config = dict(
    hidden_size=448,
    num_attention_heads=4,
    num_key_value_heads=4,
    intermediate_size=2240,
    norm_eps=1e-06,
    qk_norm=False,
    bias='all',
    schedule='cos',
    final_lr_fraction=0.0,
    train_tokens=444800000,
)
MLP neurons of a small language model. Each row is named by its layer, matrix (up: input weights) and neuron, and shows model dimensions 0-127. Each number is 500 + 40 x the weight over its row's rms, rounded and kept within 0 to 999. Numbers have three digits each.
A block is one neuron, or neurons of one layer that tend to fire together. After each block is what it responds to, as a language model described it from the Wikipedia text at the highest values.

L9.up49:454456496411558444496498435483493501466526503501543426508495502551479465470516518533554543542419480471497508451447528499492527492435494500446524522443497501539530468498458448511520421466454448444508565454527498526485546441535489514554482493468469480501478509507553508542459493486468457499553523498437521494473505473535440466461440529534612576434472521509483412519482514442556525543466
L9.up116:488442520491565501468394507549453519474464460450499534454505537461490511505544455470513480404519493485517502536527475534532548463491457475444501501465476554532494579528465524518543457504480495412445500555531517515599507482465468490461455484466476548543436522545486492540376493514489464500519451568515503544599425486513505450564512495563551476539446508498500551467464466474459534467494
L9.up495:458479528459458551501497477509530544505502522498488552478472481517490495403532398592476501469454457560511491464506558475439556468536526561430522520517463527495541583454513405507509522473523478486493489481517521512496488580515534447493470503504531472496495538538473493590477488508488512429485497540532553433524511474540492540521477541485527510455501436514456449576501506502478424528495
L9.up751:417506604439544498482491527469512498477475490553555444475567476520466448497483510483558527502470530482528486551512479455504499490492471542435546543521509502615435589516529505472508436477450587462523577498508489571468512509517480505527457513503449535494493559522516538485558540506521512556535530505524532475541477487548585568531514547452486485512528549499545447455505491539430538533509
L9.up1017:514446470447509513583497585515483464521515516519472502504444469498521452525481526512516507511526406523468433561472474496485524431509508494492508493537486566538448522523467530462553486561496558439509547503464541522556563497517458544492470536503506449454524492525538467480598494566509447462435500541549528507565510504446488502475486486583500437395501486477509526482482493540545521531501
L9.up1602:430453492527526510518448489453485547517516450528475510486402533458483474491519501516529506487553504538553478510503555546494457460509481524504448486480586454575488511554526452481504582418524438508462468463477533488520480538585563508517507462594497579473489485473473443474479453481456539492534547475492493524473565491506548489486568460465484469537436463521564584520534475543501537538584
L9.up1793:571523476547495543463514538400502514513497459574535426433478495471529402544491444505434530509576544445501568457507523506562518472576519535485492482557472461430480468431442497524558452527452530510539564447460504554517523545457482451514469468570484546460526518497535502577417485459525528496477522571515510452508464513504565535516424525475479451496469473521445571481544494434478485488447
L9.up2061:558506452506505516571550479459500492576494594483519487508449509521505538521519415508483544477514509483485440446506483491568524447481506444552470491507470485499501553487493499539469517488471483551434502551521468441510506508440510460477428467479467576451533444510458480470474542488401513525584497477450518466470448536516528490496516505509505539439441524462523503481521524431602562501542
Separators and function tokens inside number-dense text: census demographics, election results tables, climate tables, such as ' |' before percentages, '(' before °F, 'of'.

L3.up2214:523484434452513528489533466415486495549506462464522473538540500487556519497547554556473442510462493474469490608538484527482470447512490448544432455507482539547443504530456441523516462492476552475513466541540495517465484462505516433536536540435470545532498521562474485487545471559445470497537474536434505456492440475438556475540518447647516498501448480477522539453562477568509500551486
Connectives ending a finished clause before a continuation, mostly and after a comma and colons introducing an elaboration, e.g. "suffrage:", "strong, and".

L3.up498:483467463545575546600464481502537519515568513612474565494486535478529492457493496476474509465441402595565497476431522500429500511532486488540452563522522447512530530482461524477444412527471473462455500464453559473470450482466477434457489438515468400522527473487488502507523537482533422564483532448481442443512490541441480483502449521536564486517493519495559505548558460467475520500579
Predictable tokens inside formulaic statistical Wikipedia text such as census, election and climate tables: living alone, U.S., Native American, === headings, Mean daily.

L9.up202:487525530517536475486545506455518511488546483440478513389515484518502434468528462456479435495529536457410502475516516516468488524555508551484477527498481487479531557495499535489562539507520544517454479521544524578531486501469504499486450468503519551469481476533492441458453498484473533520519421435514521483507492544505498488507610515448517530476447466494439457517518537492531537477477
L9.up258:545446484550536500579519473481518545576396469466470458496502535526473510552473542490418517539487466555433554496478474524499481515440581495536495539470488456495464539498463481452505485507560496534524498516529577535503525484523550521526489474453519563431518455497516492471462443540453507450502478488547500439547581506476486472476555514531543539432503503542517480518512505472581494471469
L9.up569:477498462508421542492466532507508505431546524472499515519518485524516487453470500466471440450529489514476525493519463502461511468457540546530505515596531527498537519481552530533525503519443504456454466421508574489537591559520399502506518417517483657533469546549510446498446501516428528531433466513519589502464544507533525550481493486509556458422478530504581537489535509439548537505529
L9.up594:438438509540515530574488475516567530437535464506577474505600426551562463529496466423542506480595491591438546487486538463413469571549483451567482538524499548452482444412542464384484492501463483484495478474452514505457498476532503491566467492492445459513448577484499382506423459528497551521485526467494438433552517463456466492559478555490473496466582456568476529434538474501567544511406
L9.up857:505463557522466518524549518535534488504459458439520416547508497542488505460489557486458444578529541462480507540521501485462470510533503482445501555542481488513482466503548465464546506393538504545532534557441554457481594477496451415520467469564509479497497445526553509512519495535477470532494571493515573520476471506513437500512539481447480543532554501476444461529462469469526534432497
L9.up949:484516520461528551533481445516517526495503499475514451448572467514486536516489514462434495487503509510447561505540450531466489508487529461541496548549531551506513586527561534519457522518454488516452578498499563563536506458520474504511535424454431503461518563464470447496473498546455520516472465605530553493491548460479526565627490524468534524443450491475543474522513524454560493434422
L9.up1515:445441487524538473512526504358519447519537535429461517515507469535536438511509568506478429478497469484526449578471466528430471490524524502473422559500472506420460533485495495506589490452473495471507520513500545577465487476439495505481534568522479505481475422550518512515522538543483553496512532461505400543511487520482496524531474522487535512445429494546416517471472531521553522400510
L9.up2059:479468464441495460479464446643576447528462489438466498400507507523546506577491441446524523465465479606511512430554500439555522499494536487463509535533563497463519451565528413474486444518483521499424527513514443519418441525508453460568506487523562479491510468474492421497446550537469523502480520501523485488467512515531539461529547487522501446424487471494579495504476565493484522468491
Tokens just before a bare verb: infinitive to (able to, designed to), modals like may, and adverbs or -ly endings such as also, usually, merely.

L9.up175:480462482462428546523449424530553461457484512526584497465505507459463513602448475461534478568432487532531454521487536528507506499494470546468534604572452524510589524432519504533421503421516497455489528516541536505536498562512552441419507505516457503496516549543519540477486489486520523534560513501466491497484528510486446545494491509516534468523489542498508538504440517471541486599510
L9.up424:436548495551522529444539559544494479481526446547556566508512475469542529459552609510494548504482449512522523550445558549503534593544560497490490508521473448546581491441459555473465537524467481533505571526494451481533557450487475500436526549446530539571507506488484545521448426501502494513441503550456501482529582551498514467503582480497503470446551457509452531515545516492541522539408
L9.up528:516471567460461550515475466568627521463563564460541533506544528460496530507457521518459467545465506536471528509495461512552528511503481524502465576498539488502553544439447394509545511455543477540432469461477533509534512519476560525437532514515529554405462501461551495456498467517490511539499423555486550499498577505460510546504528604556451503472529514518578549553416526414524477502410
L9.up644:494547467497487464515438487510500603442529481456575461553466527499431520451490585532457459489522461517469519488469489472515535518529534512441456533532465561523502458631472517492497467510527460491460506495505458443520547507504520510416527495550505470407543491572486498463536443490466509511473449463486496523479512459452545506493533483556498453490553527490523499486476504460513469566558
L9.up992:511507470402456529536536560497451509477546502573491566514517545479438566513576508477447516535470507493488458468545504506509515513512431526470513552472497503516563502487476513571505468509494531525507494559478543498461505396529497456493507569457523508487438456505422516532476491472548527454474481553503508424440511481483504513455550481529594447533471511501435416528511561553473480603514
L9.up1448:472523465579519527469488524526514527520455508484522490491549557559466563493540535474541519488463544517498501415565523499484487574526493497497493458503464525486523451457475504530511507473480438514516547432480534465519506565404488463399521562566579462541491481507459536502443488520518520489471518481415490402484519529405521465545587411449492513440471526507451392556582553449544486495463
L9.up1788:542482474535539519528459579494516490474489572527547474504490449425548564515564488512467501494510477496533547484456451466465477457513533570471466552470452499446440519525496514502576489496493486524437483513477543422538503507474471413520464431471506588524502505509549530642507451517496513579544496447488566490485513443492436466509501469477495470488477584503449386569515576484476509527463
L9.up2025:501500508473524545521474483534538529477551516459577542480488629510438453500473463471412538544452458510544537489483476430528545444484465435520485546492488484567588503500538453471528500440516434541493454510469449454534521528527484496491502454405434477454418497546568540522441606425503477542514529482484507481513584456438551510506563474453472455454521508486478461469462460569501530553537
Country, state or city names closing a comma-separated place chain like Town, Region, Country, as in "Surrey, England", "Chiba, Japan", "Florida, United States"; weaker on the commas themselves.

L9.up354:485497471503456485476538518517547475517489405484442482519509531468483542518604582576490515465499482564540489555476490448508517445463546488553437493539483531511492525449481535410483499452618513545507522491491532551509486465492576521482480443605523486440466461487544473496483507464515543489455521522514466470503476519526495493556506412584553496429445456487478452552516507474522491422458
L9.up467:480430380459463528429530517430536532486513483446458533458503542473506556451522537513516495442450452489487525496542394476496485499598465535448527463459487477553486499472496457489505466640517494505496557548418558529448482431469521489484508443491505584564511487467424432470511519555443528468486470547501572528499477543515519504468502495489502481471484514511607488602495477518610508518507
L9.up962:481509509439485626510510410478556466510395492445498455480500576445522454561507501543518487501521471460440447466573457485481504496449550499485451522520589540481443504480529451544506582502473451496508510524449552478543489488529484464491501496482517471460507503501481475466518539473475606522490484531471529523477480430511469477520549461570528499555500426543460556445502548516546505475503
L9.up1426:473523414478440435493473450498499444569528387479539473431555503471477457525493527527452481467527494549608498519512502487545543454476474500506481548520518485549520443506466462494497515425550495519503457474577514473443541457509579457475550570441458555556490454531577508515476547526465538550499467476500578494529536492415534420451500548496563472443497503484494529417470519506502473474400
L9.up1530:535479460558495503464478611512473522473518483483518476480551498533498518490516478528544536521510460546544452481450455470427444477502492595550483442396521518531526478506548491570538516537504525500434547465523480513550532477509456489551478484531514494490532486491484519495568515506499505505454533559539529455489463538375458553424560480455529573481556520504468514496504530493488497461455
L9.up1953:507488463486477542474551505503528517516616437421484512487569481483514537481535569507481521576550469502492497478472481506477528467529526498558510519483455497495532499510580479503481531525553597540498511518494487544464486491534554494511453477505527544572512479494476473501517437431545505498448513536522584494497541536516505514493455443497529528459528563481547486484453509519582480497503
L9.up2172:466511555441438575427541443482470512559464486421483482463482489498484452522512551483500519470485503556410459568445475541485537437492518512505476477489482499497548494400508488477529551548480583451486560466532462516475488495511552450513495517465488523470520553503486553446539428480543508482447460464523529455496491539539512555552503426452525521448481462562514529469491489503473456441418
L9.up2191:480416483483427488502529468450491518514525477413450507483496570474507517523517545500498469544466483587519519557484508498482421449528451446514513552552463525547508511499501422465535474506473484469536554473410474496482494448535546477447490552505534528543544524543485466496496520476453546488483484483523464502505532514468400528470534433565517503524471507508511593584459518474571456522460
Coordinating words, mostly and (also as, but, even), that follow a finished clause or predicate, e.g. "was not selected… and decided", "implemented…, as required".

L6.up168:545441479430533511523549555521576507499588478532449544489555563536522482551467498524555520531501498457457517469510441525464490530476470510504476476500525510512533477509455518432506490490512530511493525502466540489562504491488525546550460562500480544493532499499536501434511451602514468465454484574478502470490537524465555487509456530493510459481550457514452482521509564419501605540464
L6.up651:528493573547484500433503501553509538494516529561520534538449508523475486555534535474421499461453429503530517619478457604552540505495481465438510463554494536461538436488558514552499565515490467491536615467510455547477489557471467479513510418539452535506449522492464521473514512458417544456472535563513513526512547495539494535485511479470484484481497510550489539541497504489542507489494
L6.up672:470465519505426460454538513598520494438567515464492558489438513549577514498526512438495465500517512487508525580544539540560553505514457500557543513392448454489461546430580507493447415421532463439459499485542474479567516426526465477531478508477462557475487517492482480447478484451465502518494516548547424461502519600487549514412431493397496515537485518537502481464517472448502495468546
L6.up713:481434577501487504480500484538559500525516506555542503534510479561570460513523541538441513517539499518455474550450527561425505431481531440508531536516429469472533499497537466541560537472547450455519519483523491472487480553471427434524538549530479523526512502483479487479475520512470453507420538493486500483471494580533522468451507472456556495617542502528500543511505486498539541520547
L6.up1012:461548512516558475566520463513476513548464514539505628532543442479479519509474482537488467542592518507483514553494466518519598453467521553496508456560486515479468495495500454515526543506488471500503424504467408524487511589514559486532494498505482563520477508504477432501505500498460562518487481531529412462488534475572526474477539428475496479474548541437503522511481477494512422474539
L6.up1152:546476540536498484524555475497493546517490485535517506511529509482488558491510468478462519559531544454467508567433439452489526497553469518557540549485560471527527529479513477549498504459488463472495466479537466525379504556489543442524525554494433465515441471491487502478506516477498484462531523528494543458493531434573521476457494494452584537537609558516479557559539533530508474469533
L6.up1970:534422547495533572552506499456565488497561462533508426430420495486466473471468494505420513524497441495423483511495518498520552462460524480522488524550485466495509491515560459482480528480499451493485477539480523545487495521499509423475495418519523499454447543544521495490442463509479519496471486512512494429453522485531517504555468465492545598464471480408525513546496514475505389423499
L6.up2224:552434510508500487531482514476533525483546547530479555469466570538474482513531482505513496539549504461500480523399479439507467459379431539518508471539466549532469476562582504504507479488469470476430581456545460441448523460473507466536523567478533579506482499459479456540564507523482500445488521558583516503537468414543530459507447510516531576521522553518502505492542466453501507474537
Fires on the final piece of a verb that takes an object, or on to/in/'t right after one, just before its object or complement: see-ks, demonstr-ated, decided to, won't.

L9.up778:513452421548555493526494500528523525524502492476494484480478494483559467472546438489473521500486542474554450430440571526510506426552471502445494504427547473484552595488512465407576507508502449582449489438449512537559504499496428459482504591455502433521468540526424423472477489595577497546495516546464451471519490492519381473535536481458476476546569479492579487564497541612480519556498
L9.up934:493478488484543509477446428537564524523505538489452422552492576558454505526469392511568526496505475543580456530508436534432490531521497547541515553599533511570500532465476484550513464527485532513536483443448441459498491509483488530458439498448411506518481570516532509529467519477441486500436434510500519485464543531530535510489512524550490404583515508508491468556526460465526522518495
L9.up1117:489501496376498493514467466445564537472592503472521536401500487563556505474509497497435545546481505512518498507506560522544515465504522503508529539534467485542524517477491511497548450523506507517472502518514498518448499447513458514541460541525454474562446527515516499475527507481537504429472487448450510458467524513497432529529499501488491520499547563480447490466504514560554509482516
L9.up1245:511478525517561466448546536541543536564464451546498532544498490536478505449540480457507476528475479467563488509437449478529493537506476561551510488456498527573490501495457528426512439566524558511505583480474571596502537470453519539447419463555523587523449469540451548576458526461491468526400460512444543457501479524464564442482431530504414499452565519484570435468571530589550485515489
L9.up1495:483485545569530465601575473501502468508456497511539426463548541548495428438393517456457473431543499519510566514431510513497437455521517559463558539463532575472508522487549533563500496534531472539446543441480512603461477463461420440518501523517475510562488549477530513512457499426552491556446506484463507514529489551497502413499517503498488494542437435539551528477532486483464552510508
L9.up1509:462511569538464524490459579539501445474507509552556469452451494473542475554459395524532529498491554512434547485465529521540490530499452501535540520528518552405466475449515435497512473514527465510475514495466621448500583475504497469436546455509508490524537484485541507385512557476510563521490480430458495464446591517476493431473489523467519471462543509503586512480516517589529474539447
L9.up1512:506477434530595496492474503490453487566519430515471489518505531544511459438502507452571479460503445462424490521509548549561517500515487525490525482456575537508536506553497548424508474516492528549475508539528419501496491523572492571469491484546469476540505477523482461504509532447465490508468509456496438459453494479486472504483502503459451483474495520599468515464536498489491514562490
L9.up1762:527512478524494504469457452613467502470562473466434529538532479488616503510427523514496526512439556501503458533381514526463463454491509570571489562533469532537499565492477553435501518410432482487505502485467478530467442491533483458585462472437560488495527538492530506496596516457465536554482488472553521484467451470475468505428446480566534499502497503514482420538580482561530505489467
Tokens ending or inside a field label in Wikipedia tables and infoboxes, before a pipe or colon, e.g. "No. |", "Party", "Designated:".

L6.up172:565564460435484518412497579417493488437511571508564517546534516547545433520608510485464454495598511485427476468454498509527494549588441552512620548420477502506463492475597462528517498605548484454572505566559494525482537492482484427520496547526479562538500462479511556495431525487411462537480518521480490518490561441531503498483501537541488496477502518481463540523557469452504484505544
L6.up225:508479553464485524558561447424425571498527487517516429513443538525506552487530550540428515565523555451417484507516459468516484452584576533543481461518487515538491488381558483514500586507505498539484545572480505537451531434506470515463514448493453430522381553519504605494499481514435492458450440502497557506502527432522481476466482536490460501476457474520430511580463510538505456548488
L6.up257:516487526554490507513470497485514522486528478484527496549427528530520461468479472460510487503518524533519538499533470464534514497551400461506541484479554437521507580504473535506503470611506486568557423497528422521525539458526477475487417590542449447495440488532549499538505494498399454521470458510416459482498491448522501485556532481491503561511451532514475587495513515515561487517464
L6.up305:521466518467471498444438502584564486526480453498461485495496466422466466522511501465430502450505487586526478546493429556535547458462407568527444544475502515461508591419494477479493450476441479442433401546458516494502555516506503535479449529518512530593439499532500499493476520530469548526551522548513501432564466520560452512500502539469486455545524545518501513518513497517474523534541
L6.up763:510568482465424485556513513474494472495478458507521510444404447483502548536556497479504556432458518422565507468526500447449541463557542486530498463440515452588470537557521448429506436545546474447419526523505460529504518457465551534515498512562520471479534505443485436478514632505512526570515530492468484532460490428513427439465490438540431536510463484484517579516540455572580499540475
L6.up953:524565442471548508462503499419527479514536425550526500531529473460461452483485443475508528503456578468504486507451544534479495578501493487519503481541470497497537491444538405424558509543475478532440431525524567578576543486539445541548456532523503516474549479518483521531448509530520527517425513499405508540507472541446455534519530460442524505565439466473512474482479444545477526392467
L6.up1145:470556537507522532553485518534503482470533419517492469518478570498508492483442533594546441493527511533512505521500482498497460443559436491474458481405581483466503534513480483462528482493495541528455469537556497486546474548541510460481516469538482455529499489475566494468419482387509467559512475511473452513448581524482494444569502521455511507496598503531499471523559519511499519529521
L6.up1292:492495485484552489543550545447453537510522544469531477474475516498495546394500470533520579528527432476483456485506485476503466507471501451527494533526575446494492497537432490561486457494597450559442459491485506494494542534500502551436492587533467534478400477541470502525571505520465563510486536518464517483493467484467523495547523430466494529469498440580551488610515509522535499489514
The word Year opening a Markdown table header row in biographies (Year | Team, Year | Title), plus year, Years, day and war in dates.

L3.up247:526477553559527516578518501531467542497479554497478516526479559457496493425561457504539469536532515470426517423458477489515501516521482442473487503572509475592608527517486498579531538496595508532505505423528578460502500568533493489458512528466373484422504469471447527488447531460511493527515524514460529438497462476607548504502458503519516496519520542483474497489424475502536449496489
Final subword pieces that complete a split word, mostly past-tense or participle endings such as -ed, -ied, -ated (guaranteed, influenced, applied).

L6.up340:500477462537507532448483523540451494476518572529475493506535540483553457575481545491474542488480546527502536523469529526487558465557488551492502475476526507459490511509462453481521493449504485510592410528543502467523510494479485511501476421498433491439563514535529473540515533504504573502512461452444458453500530475501494468467488499548456483475490473470508468532557468479543526525540
L6.up702:456446505479522458545485517503503434544497503571548497515511513477537460501445471479481554518576485522539412538524522509553587538483527542525518478548560479475518483545415468382498511530495485500509509422473536527540415472554551531524527495549521529484485505498487541488505529507551485466499545425468494461503525453440508461456478446467523515557443522416470574539514479503463518532493
L6.up997:533472497450517440553515442485475506488479576529517548400455463493508473509475481451543545466480519571465502511458445494493542521575513612514549475481477498476468456510505531535477501439556463531471460415455486543519494512551467554526506485574492440396483499508511503442596515446490491470531440489555439520471537461505465440428487486502542552484550536541498522520505505468477517487536
L6.up1417:494529431492406503466534522489544443510488491570593481554412499506468524495471496486434543531481537530545508542486514465543577489581471520508529482534437518514537435502476471488510518488450509458648442504499544496473456492442498511506424445574538497476515481520467561501515417571479494510479532487552492529476516510480509460549499529541475476565508466495479458523433528508541545488415
L6.up1701:439498449462490513455502533419486495551513499468515557592420483466518546529503478524501511515456538555525493466500462502549521490549456541438481536505465474494482495544443509460472496465489502507499513483536474502530547561525452495432445495472491491442571529500470533542515534464463547517535499426448454488465509435486429505537535465531446498481446498496521495519482551576537482466514
L6.up1762:521509459610519444475426495510575521504531440446546556487496422498526481515562525493512543452435543474477513557443520558444444557563481459594472398529480421514540429524411529481489517390479503529540509512493436493544445542441444508490364463516470496449558461441543496517475504502428537528526527482501547447488529544468413518486477508507507510431487464503438419511456560578496495510416
L6.up1825:509529547503559483534451472503515432561497514479503508474509513507475402544532455470570509517492453518506489522474492525489533512496517514517478459460573512500527522571488481435508431477509520444524444449462532488526460479429464449473520481472574510506471529501453503544491512470479486510508526466419520486556431517516506436520524522585573455487457496484544523528488508506564490526447
L6.up2023:505445438463459470461499523521494485482423537472468521441487532550523466547546448492536502540484550538500514446438504495497497450499557514595485531533454446516530519465613515521499477506539472436505471495582498455476474562504494435515493455477529456438470511533508491451544473477499503566523540469447530437491532549456496513481495443514511454520466438533564505539507524465436491508521
Tokens that complete or extend a familiar multi-word name, often World, National or United phrases in sports tables and biographies, e.g. World's, Championships |, United Kingdom; also census-template words such as "size was".

L6.up93:465534477471527518470550418472512527580502480570493504534532467486500458461513455542544431489458479490515500429523450511591499456515512477463484529507481444457511513491570512420424497495498419520569508550466569493515404503512482448511514496522457551422513545513482463553478545443532562476461461441537491516514517513475539524455508475467545467388576465409521475589493489529495503477503
L6.up557:474558490463421441418465461497514559541561527466488455520513463561424484509438449491449515516493479482473508522512524476516457486487471445428506548534480522497486509459535514468592482483590484474486523458525497514542483512565482484559471491460506546579496520452485439501481602514534484496542503415509509546417471459443516451482510461514433480515542473570436451542523490471487512561479
L6.up601:453445538557562529448509495527487549513519432444478482535530480448553458500516464446515490482536537555472474485457548521528414440524526575505499531517577513492428484497556496464494490489551439475549502496552536523526458476493457534487494595428494469513523527522507477480418458536479475533414524528439493495561444469525491468519465519547435507510559546514469505553530551543505514427564
L6.up788:450401448476508498437450444454520497553573501534482490485426480524536540427499512457459495545509478506480521463439484637464469498480552535473530497536411503505499521529470491449483491506465529456479567559451457498588479564489462436493515470505441560487476433589556481470463540505534531464450509510570523551517468536465462545512547458459581521493445497503531486584484537519487529499523
L6.up1144:460499445500487469512485522480518437552527496579500526441442463506550521484441447435531467567480489538510561458489478500528508489529509479485473520475502539503465479549570415473607522490541515525541483481521478526464518609496468446497530523531491524507497503481503490536472470499471508495397507534470612563506499531448477488529519526452503518482549478518432456485478452427517506408476
L6.up1880:476522511411515439472534472516499511507497420553570518417492483499496495485443427545515508523510401520487523525536516524490514532536456489482522519426484558580507550528476535465538509448493526529523509513472487502449501514516464480491427455536468537488470476479507492473496498479473538496447493506449628491479563540530529456600449399500506521518522551489494461505507577450471584495461
L6.up2092:479503471486501543475515443503505519537469518628479590470500515459467496439513442547577486508545453609511517503500473534489477466473431548526508488520509446540515520480456541487492515560523542480534499437599529580472524488508504395454499578408482474470502485520424440487505446514449509499528503531475613491489508539477604464551515536519472528470516491522490539491523512544542545544493
L6.up2155:491524412575456449460426509527524508515466521567548523512416528458495516472486467478579481433521427542535419527456537508404539460545466519492485453532513541539531510577536465514536431502511516503533474546529482568433476526518427487542460484512533513504516573473484500515501501542514462481476474493548516512525512498491497511482547468462495540506525476538484474511576591570476428462495
Digits and separators inside figures in Wikipedia tables and infoboxes, especially totals, e.g. career totals, vote counts, census sizes, molar mass.

L3.up750:522471461489559606528488503515532529484533489514505522454500530459502537496454503467505483489486453478516498454499464459443588539503473507611516509540472520484489513529427566445449479531431485556503503477512485486503479425454463459503530512478424401462510531474500466444440549489485515570514508484451475458523552597469467480540476528575526495494443448478506517525551442459544525519569
Tokens inside statistics-heavy text such as census or climate tables (His in Hispanic, older, 51), and mid-word "is" pieces (advertisements, satisfactory, tuberculosis).

L6.up244:458479518491489540509530520498447514396560488498521486512548513463545493542375525467466478514525522471468447515520511479497462475492523535488441462512518496526516445503540501445540509538497517510476527427493463478486389518461535414453518489514493518534548534492468486539494495548456504453407425543528491512548506463517533513588539501473497497504563539599487577449472517555504472507532
L6.up581:471403483449412488512449458490495493442582516521488540552554432482480487520517563527418523513456511497495514448549517513500536510532463511489519513525526484461494466447594442477517439522577498539630504518513468457531495528491523391495595474430502519489535439555523527489478554497480507470490505511509508468533411555462532490483439464557482465514564492514529593490504540497486567507522
L6.up626:503470540480454526487485479506553536520528435451495500489513472522485536538559488572492507488503498568493549431478462493540418488486476488539492432515497477459461478504515476534445446483514513552519544507512520533503505497505465474439484509494470485472464553477494434450458483516611533498509475504503454580539440527479467480515516541529543481456472518546526484529507518492514498475450
L6.up1504:527503470472577591557518481512522492479501430517528470477504502535462421573572495539483443505500517537476471442559577497458512482505599513558495514494577435483423434475472477484470505491534471503500522460438462502499482437561490476484480440494484478503467502460452468499475510509461484531489433428500485466546456439542569536526504479526581505463501487485488476519486540510519485501480
L6.up1670:467451509491473467528491487466420452463560507476550502514448485504498459506523507530562454539529509546427469553478526519529455514571542606575492521472453593561487507533470432451502517484477515482482518554541522502539558438487536600522570564507436464540525428471539496451453494439484449464500434513549520540535530474516559537445488437484573503563501466522458417473506468520459506558530
L6.up1897:499444522558498472482472462503532559527488485503547567478519556478491526561485507545498524518528470425513548543514425478474516439485511506511509458524532539503556486524518462441571509478562487545502475521546485470416492481529476479519584473534514518510552519480516517535452501436476492519549483476469485457487570438557451528481483492559549496506516499511440555466527461498492443462486
L6.up2141:453459448527478521466575498469470488537588549456466494402594487461458553485464565508471406540500490479467499427500488523541447482497500571464464504550482541471540509516485530477522508500498509475505477535452518457536512574446422458492613500548505545490506469467475479486528475506489520429495421472573490515533490551431471443553465486456580512538499538421507480521499514568439460477467
L6.up2151:420517421453490499476437441481530525536512504497504500550478492471478510527500520499478456474488470465527488495436478455518555488517559550382496505534493546597483473405499516450525514550540415517499485473502464496511543507497411554454455563504445486508507492448543549520534540449450498552501486469511520459514460490515498480474421479476510486473525603460473501563514521512480516553477
Conjunctions that open a new clause, mostly after a comma: "and", "as", "but", "or", plus semicolons, strongest in census household-percentage lists (", and 27.9% were").